Part of a small language model's weights: a variant of Adam for these matrices.
MLP neurons of a small language model. Each row is named by its layer, matrix (up: input weights; down: output weights) and neuron, and shows model dimensions 96-223. Each number is 128 + 24 x the weight over its row's rms, rounded and kept within 0 to 255.
After each neuron's rows, "fires after" lists the tokens most often just before its 100 highest values on Wikipedia text that the model never trained on.

L7.up128 [123 125  90 136 156 131 125 101 127 119 130 121 131 128 123 120 130  99 150 157  99 116 104 145 110 140 150 107 125 137 130 120 100 127 111  86 155  99  88 104 117 131 153 167 101 158 118 118 140 116 134 145 177 115 146 155 131  89 132 127 174 102 126 165  80  83 180 100 187 124 129 144 132 120 146 148 109 156 159 161 154 113 142 167 107 101 154 140 105 111 140 103 139 149 111 110 133  95 126 103  96 154 122 100 122 166 144 140 107 162 145 118 121 126 174 169 153 136 163 149 122 149  84 152 122 181 150 105]
L7.down128 [121 123 142 100 141 148  98 100 163 105 111 106 125 178 137 112 116 119 150 128 117  92 126  67 122  88  83 112 141 137 115 132 164 111 117 119 117 154 130 132 146 158 159 152 148 152 135 143 149 118 133  97 114 101  96 138 131 174 130 125  99 134 123 142 102  98 109 118 105 130 117 134  99 133 105 121 117 119 162 126 110 141 146 110 104 139  95 129 140 160 136 130 125 144 158 111 126 125 139 126 137 135  89 142 137 157 162 182 117 130 156 152 163  64 127 127 167 139 105  99 171 122 127 170  95 167 121 127]
fires after: " M", " T", " R", " W", "er", " J"

L4.up435 [104 132 143 135 149 115 141 118 107 117 132 102  87 125 125 122  98 125 122 110 143 176  92 179 112 128 166 138 108 132 154 124 108 108 178 102 161 139 132  99 137 135  99 141 157 148 108 130 157 102 150 132 136 144 116 112  92 139 120 101 107 124  94 128 116 116 156 113 130 173 162  96 110 151 163 100  78 118 165 155 154 100 191 145 153 132 124 146 122 126 163 128  97 141 143 118 118  96  64  91 124 105 116 173 161 155 143 167 115 158 138 143 142 116 169 135 100 139 124 131 131  79 137 139  83 147 125 112]
L4.down435 [157 100 150 139 134 101 121 124 113 143 135  95 174 100 117 162 124 136  89  85 134  99 145 141 144 151 125 123 111 105 138 117 105 158  74 128 118 102 161 105 147 146 154 135 138 143 121 119  96 136 158 112 111 119 102 124 152 153  83 156 145 170 123 141 140 133 101 138 111 107  93 112 131 107  86 134 112 138 118 144 106 121 121 140 108 114 134 147 172 112 153 102 165  89 147 153 138 165 144 157 109 130 143 148 144 138 114 141  97 125  95 103 171 137  61 147  98  86 155 130 106 154  92 121 106 149  89 108]
fires after: " D", " M", " m", "\n", "'", "."

L5.up329 [138 135  93 117 140 122  90 137 134 132 132 130 137 146 170 145 119 103  94 147 169 115 140 112 101 193 127 125 110 146 106 149 150 109 189  64 138 127 111  92 138  96 116 123 151 132 127 140 142 183 104 140 105 159  93 112 109 152 185 121 124 119  94 136  73 112 145  93 166  94 126  82 173 165 134 127 115  93 155 109 119 120 172 160 107  74 165 132  77 129 149 101  97 140 127 115 112 182 124 134 119 176 115 110  83 140 122  97 104 184 122 157 142 171 132 100 139 123 114 123 145 138 158 151 113 113 132 137]
L5.down329 [134 153 146  94 153  90  83 129 147  93 141 131 115 157 125 167 136 104 122 128 165 134 134 129 146 136 144 164 136 189 137 128 134 109 145  94 120 114 123 152 176 130 113 118 179 123 150  96 163 130 157 116 126  85  88 104 138  83 161 147 114 112 131 123 125  96 166 119 135 110 113 132 111 166  93 117  95 106  93 168 118 160 104 142 114 116 124 170 111 155 190 119 132 153 133 106 123 130 154 128  97  96 151 148 128 101 119 113 109 154 193 171  89 135 152 117  78 137 120 133 121 131 135 155 161 114 123 132]
fires after: " F", "m", " V", " ind", "it", " Soc"

L5.up40 [122 152 131 158 133 113  75 109 128 144  72 135  97 136 161 144 127 114  70 202 132 110 129 108 141 104 134 119 131 127 119 165 139  98 135 110 155 128  91 143 138 128  98 130 160  96 131 131 151 125 103 180 112 113 160 130 151 129 134 160 148 110  94 166 131 131 133 128 137 149  99 153 148 129 152  96 152  97 167 118 110  97 151 160 159  98 113 109 121 130 132 148 128 114 122 136 145 153 163 140 114 113  97  90 106  83  78 147  93 154 119 135 135 156 158 108  96 131 105 101 120 117 113 134 108 141 159 153]
L5.down40 [118 143 151 118 137 135 163  79 126  97 129 150 137 135 154 104 120 137 122 116 137 122  88 126 126 109 129 156 153 166 146 114 119  79 134 102 128 146 132 138 141 133 112 136 178 136 137 103 162 112 144 123 104 156 128 112 124 133 136 121 139 135 114 136 137  98 100  84 119 100 115 150 137 129 178 109 100  94 123 109 156 106 146 145 181 169 144 123  92 142 164 153 105  81 138 109 136 175 123 158 130 101 159 122 113  73 157 133 105 141 118  82 144 132 100 130 139  89 171 108 131 125  88  93 115 120 161 180]
fires after: "ur", " I", " sign", "ag", "er", "ra"

L7.up280 [ 91 145  79 113 131 183 137 129  90 117 132 162 119 141 118 134  89 125 123 126 170 162 110 155 147 113 159 135 156 171 134 156 135 102 118  94 170 118 152 114 142  95 114 105 111  97 153 157 131 140 142 129 153 141 130 143  88 124 137 104 176 107 143 115 137 146 121 101 148 145 112 130 126 141 168 139 115 123 110 155 131 134 108 107 109 166 146 164 123 115 188 130 121 121 162 104 136 117  68 125 116 110 134  52  97 131 120 125 116 169 112  93 138 122 138 158 143  79 142 149 126  91 128 121 154 116 142 100]
L7.down280 [155  92 112 109  92 155 112 150 111 166 135 100 143 135 142 125 148  90 139 130 103 139 130 113 159 171 181  99  97 128 101 130 137  76 121 140 130 120 109 144 138 167 135 121  95 126 138 132 117 153 108 155 115  96 136 145 126 142 145 159 102  94  94 118 134 104 147 154 109 102 125 133 143 149 127 139 125 136 112 146  86 114 183 140 154 155 134 118 124 155 146 157 108 123 189  99  75 128 127 159 104 168  92 134 141 143 170  93 105 155 108 106 159 136 115 136 119 118 101 118 145 111 151  90  97  92 168 144]
fires after: " ", "os"

L4.up837 [102 132  66 108 148 133  94 122 110 132 113 102 147 113 150 154 113 120 113 161 124 121  77 110 135 177 131 174 161 166 130 181 142 138 145  99 124  94 112 110 137  94 144 157 129 134 126 140 135 188 107 146 140 119 144 153 122  91 163 126 101 137  88 125 142  78 104 126 101 135 121 155 131  77 101 116 127 153 115 141 122 134 162 117  97  74 143 133 136 117 156 151 113 102 132 132 121 140 128 120 112 103 115 112 146 142 131 109 100 160 153  86 136 130 108  60 151 132 133  93 152  94 126 118 138 132 148 157]
L4.down837 [171 129 125 128 129 135 161 141 137 139 140 124 166 113 156 152  93 118 131 123 113 155 105 160 108 151 136 147 112 120 111 144 138 128 129 128 131 125  88 169 143 126 160  95 117 116 146 142 121 113 134 154 138 126  81  94 117 119 143 172 156 130  72 151 139  87 147 128 133 118  85 112 111 140 128 155 122 163 123  86  93 141 131 142  95 128  80 116 130 144 134 156 138  73 104 122 108 142 162 135 138 134 119 149 120 134 104  92 188 112 125 133 151 139 119 138 123 155 127  99 117  95 144  74 120  96 112 183]
fires after: " f", " comp", "it", " cons", "av", " F"

L5.up301 [169  94 128 125 125 114 138 139 130 112 173 120 113 113 123 111 142 141 132 104 154 126  95  99 137 159 105 151 126 113 133  95  92 138 120 128  87 139 133 101 113 123 119 168 167 188 115 100 134 105 122 157 129 122 131 172 102 136 114 116 128 143 127 100 117 110 147  43 135 134 115 168 115 136 175 129 133 145 181 169 146 161 141 123 124 120 136  81  61 124 173 172 119 125 110 115 121  99 112 138 115 108 149 148 122 116 141 142 129 144 176 116 109 115 103 117 144 101 146  69 102 121 119 133 102 122 121 111]
L5.down301 [127 128 140 130 127 118 183 139 118 157 168 128 138 129 147 133 126 148  99 120  97 138 123 131 119 140 173 120 136 147 146  94 119 116 118 111  93 113 122 124 154 104 120 164 129 180 123 130  99 130 114 118 145 127 132 140 195 125 105 133 133 126 138 147 101 136 101  83 110 118 159 151 155  93 122 131 116 125 141 131  87 136 153 111 100 156 180 119 148 145 106  63 178  92 149 104 130 129 157 122 146 127 118 140 137 126  97 127 125  85 120 129 108 141 134  54 115 126 107 163  88  81 145 105  82  99 142 140]
fires after: " D", ".", " B", "o", "ind", ":"

L4.up231 [148 158 101 145 179 128 125 114 127 129 125 110 125  99  92 109 100  99 148 124 101 169 128 123 140 127 150 162 108 144 103 138 103 147 114 121 107 117  81 138 119 133 142 143 107 178 159 125 114 166 155 131 137 101 102 144 109 130 182 130 144 122 103 164 150  94  79 131 141 133 142  95 160 133 141 117 128 141 137  95 158 105 115 141 113 126 129 149 150 121 124 136 102 105 122 154 142  95 155 147 109  96 135  93 105 158 150 161 159  93 160 101 131 128  89 153 156  99 145 129 110 120 168  94 154 150 146 120]
L4.down231 [ 97 101 155 176 117 127 110 140 128 130 152 110 123 136 145 136 123 143  81 131  92 132  88 104 114 110 123  98 128 102 161 139 105 161 120 150 146 120  97  89 128 130 129 173 161  76 140 166 156 122 152 152 124 109 145 111 138 111 111 125 123 167 121 167 158 128 117 107 180 115 139 113 119  64 107 138 140 144 129 138 166 113 149 139 133 156 110 129 109 141 114 105 113  94 118 114 161 112 144 135 106 110 129 113 143 147 111 149 152 126 129  82  97 135 162 139 119 140 119 170 108 136 132 109 123  86 137 151]
fires after: " h", "red", " H", "i", " N", " R"

L5.up570 [133  88 151 128 124 130  95 110 117 114 108  78 117 127  92 133 143  87 154 131 131 167 119 112  97 159 128 113 147 121 139 116 106 121 126 132 132 132 147  99 106 110  59 160  90 103 141  83  80 110 173 160 109 104 119 134 132 145 146  76 121 135 115 104 142 127 126  91 159 110 119  70 135 150 115 133  98 173  95 120 132 168 146 146  89 150 121 135 160 148 132 134 119 116  87 166  93 152 151 183 133 133 118 137 108 152 106 163 126 124 115 124 177 133  75 124 159 134 133 106 133 107 112  96 121 123 100 151]
L5.down570 [ 97 139 163 119 135 145 120 145 122 150 159 113 127 102 137 137 101 159 124  79 123 129 139 143 125 134 144 136 121 104  93 141 137 152 138  79 153  75 138 140 156 128 173 129 140 140 142 144 161 147 103 134 154 126 165  87 131 110  80 177 119 140 106 152 106 129 120 175 139 183 101 132 135 151 130 164 138  91 147 138 113 111  96 115 142 115 115 128  99 129 143 145 160 166 152 133 186  87 104 121 140  86 148 117 118 103 164  76 172 142 125 182 138 108  95 127 117 107 170 188 123 141 130 152 118 139 141 105]
fires after: "0", "A", "/", " Ab", "g", " through"

L5.up633 [105 139 154 121 143 164 105 122  89 115 115 104 129 125  54 103 125  88 111 180 114 157  92 117 101 128  96 150 151 116 147 130 113  87 122  64 148  97 117  74 126 119 144 138 122  91 120 155 123 173 114  98  88 123 153 109 146 113 115 109 130 126 145 128 149 137  95  85 169 138 116 104 113 118 148 141 133 189 179 118 129 144 120 161 100 133 103  92 111 140 173 119  67 178 142 149 112 121  90 138 135 120 138 109  96  91 131 154 108 116 119 158 132 127 165 129 106 151 114 110 170 144 129 149  99 144 143 145]
L5.down633 [149 127  95 133 126 127 148 175 125 131  95 121 165 114 122 141  97 144 159  91 131 109 124  95  99 156  99 127 151 118 115 156 148 118  87  87 145 146 113 144 154 100 121 124 138 134 159 174 129 167 113 112  99 118 101  86 148 159  96 130 108 134 182 145 121 168 136 121 123 143  87  94 119 117  90 159 135 148 141 138  97 140 177 116  93  99 123 132 161 130 152 155 154 168 123 150 139 127  83 120 151 121 126 139 106  94 125  64 119  80 116 138 178 141 115 190 130 158  79 109 159 119 120 127 124 139 102 159]
fires after: " Ab", "b", "A", "re", "ud", "ed"

L4.up439 [157 149 159 129 203 111  78  89 125 140 125 139 130 113 116 137  82 112  98 159 115 119 115 114 141 139 117 135 112 118 119 109 115 107 165  92 178 101  99 138 109 105 166 152 108 112 134 129 107 175  82 149 142 113 112 127 136  94 119 107  93  82  89 121 144 123 148 150 130 111 109 144 162 108 106  78 111 131 131 179 144 120 156 128 121  93 141 143 113 136 128  96 118 127 136 135 127 123 144 150  96 130 151 135  52 166 112 127 102 133 186 100  99 144 101 115 167 138 106 132 162  95 113  99 102 148 109 143]
L4.down439 [127 140 109 170 135 107 107 105 135 107 169 121 145 105 115  82  83 155 142 136 126 140  97 107 167 117 119 124 145 137 120  77 108  88 167 108  81 112 110 119 110 114 130 156 172 151 127 114 135 144 111 160  91 123 101 137  84  91 153  92 139 147 133 148 133 125 122 110 134 104 129 105 151 125 128 158 173 135 149 120 152 142 140  81 108 110 143 113 162 149 167 138 135 108 137 134 120 124 141 135 101 102 160 106 133 116 163 153 107  54 120 144 106 130 142 111 193 137 130 112 169 136 105 145 152  84 153 128]
fires after: "red", "ur", " R", " Cal", "if", "er"

L4.up47 [122 118 150 107 134 158 141 151 118 133 113 146 123 106  92 127 111 172 103 122 128 122 118 109 134 114 135 108 161 129  78 121 100 116 129 162 147 111 120  88 109 128 157 128 140 152  62 105 167 102 137 172 120 108 116 157 142 133 103 154 128 115 169 109 133 143 144 161 133 139 110 113 145  65 120 140 125  72 115 151 121  61 123 109 113 113 101 108 133 180 181 141  70 138 132 122 168 109 127 136  93 107 117  98 113 105  97 160 111 147 169 139 138 158 142 148 107 132 135 143 143 129 163 142 121 127 144  75]
L4.down47 [113 118 106 142 113 148 149 107 132 183 143 142 127 159  87 111 132 135 147 129 101 138 141 108 152 165 135 128 100  93 117 139  85 150 119 131 155  98  99 138 157  95 133 123 129 154  94  95  87 141 149 120  82 119 133 124 107 122 145 108 128 160 123 119 112 121  86 152  91  99 129  83 114 122 126 112 145 129 129 150 113  96 144 120 146 172 150 133 157 124 156 107 124  86 128 104 102 150 169 142 155 137 122 153 141 147 163  99 135 124 128 161 143 123 112 127 126 138 124 171 126  63 152 134  85 128 141 113]
fires after: " D", " d", " R", "en", " B", " Re"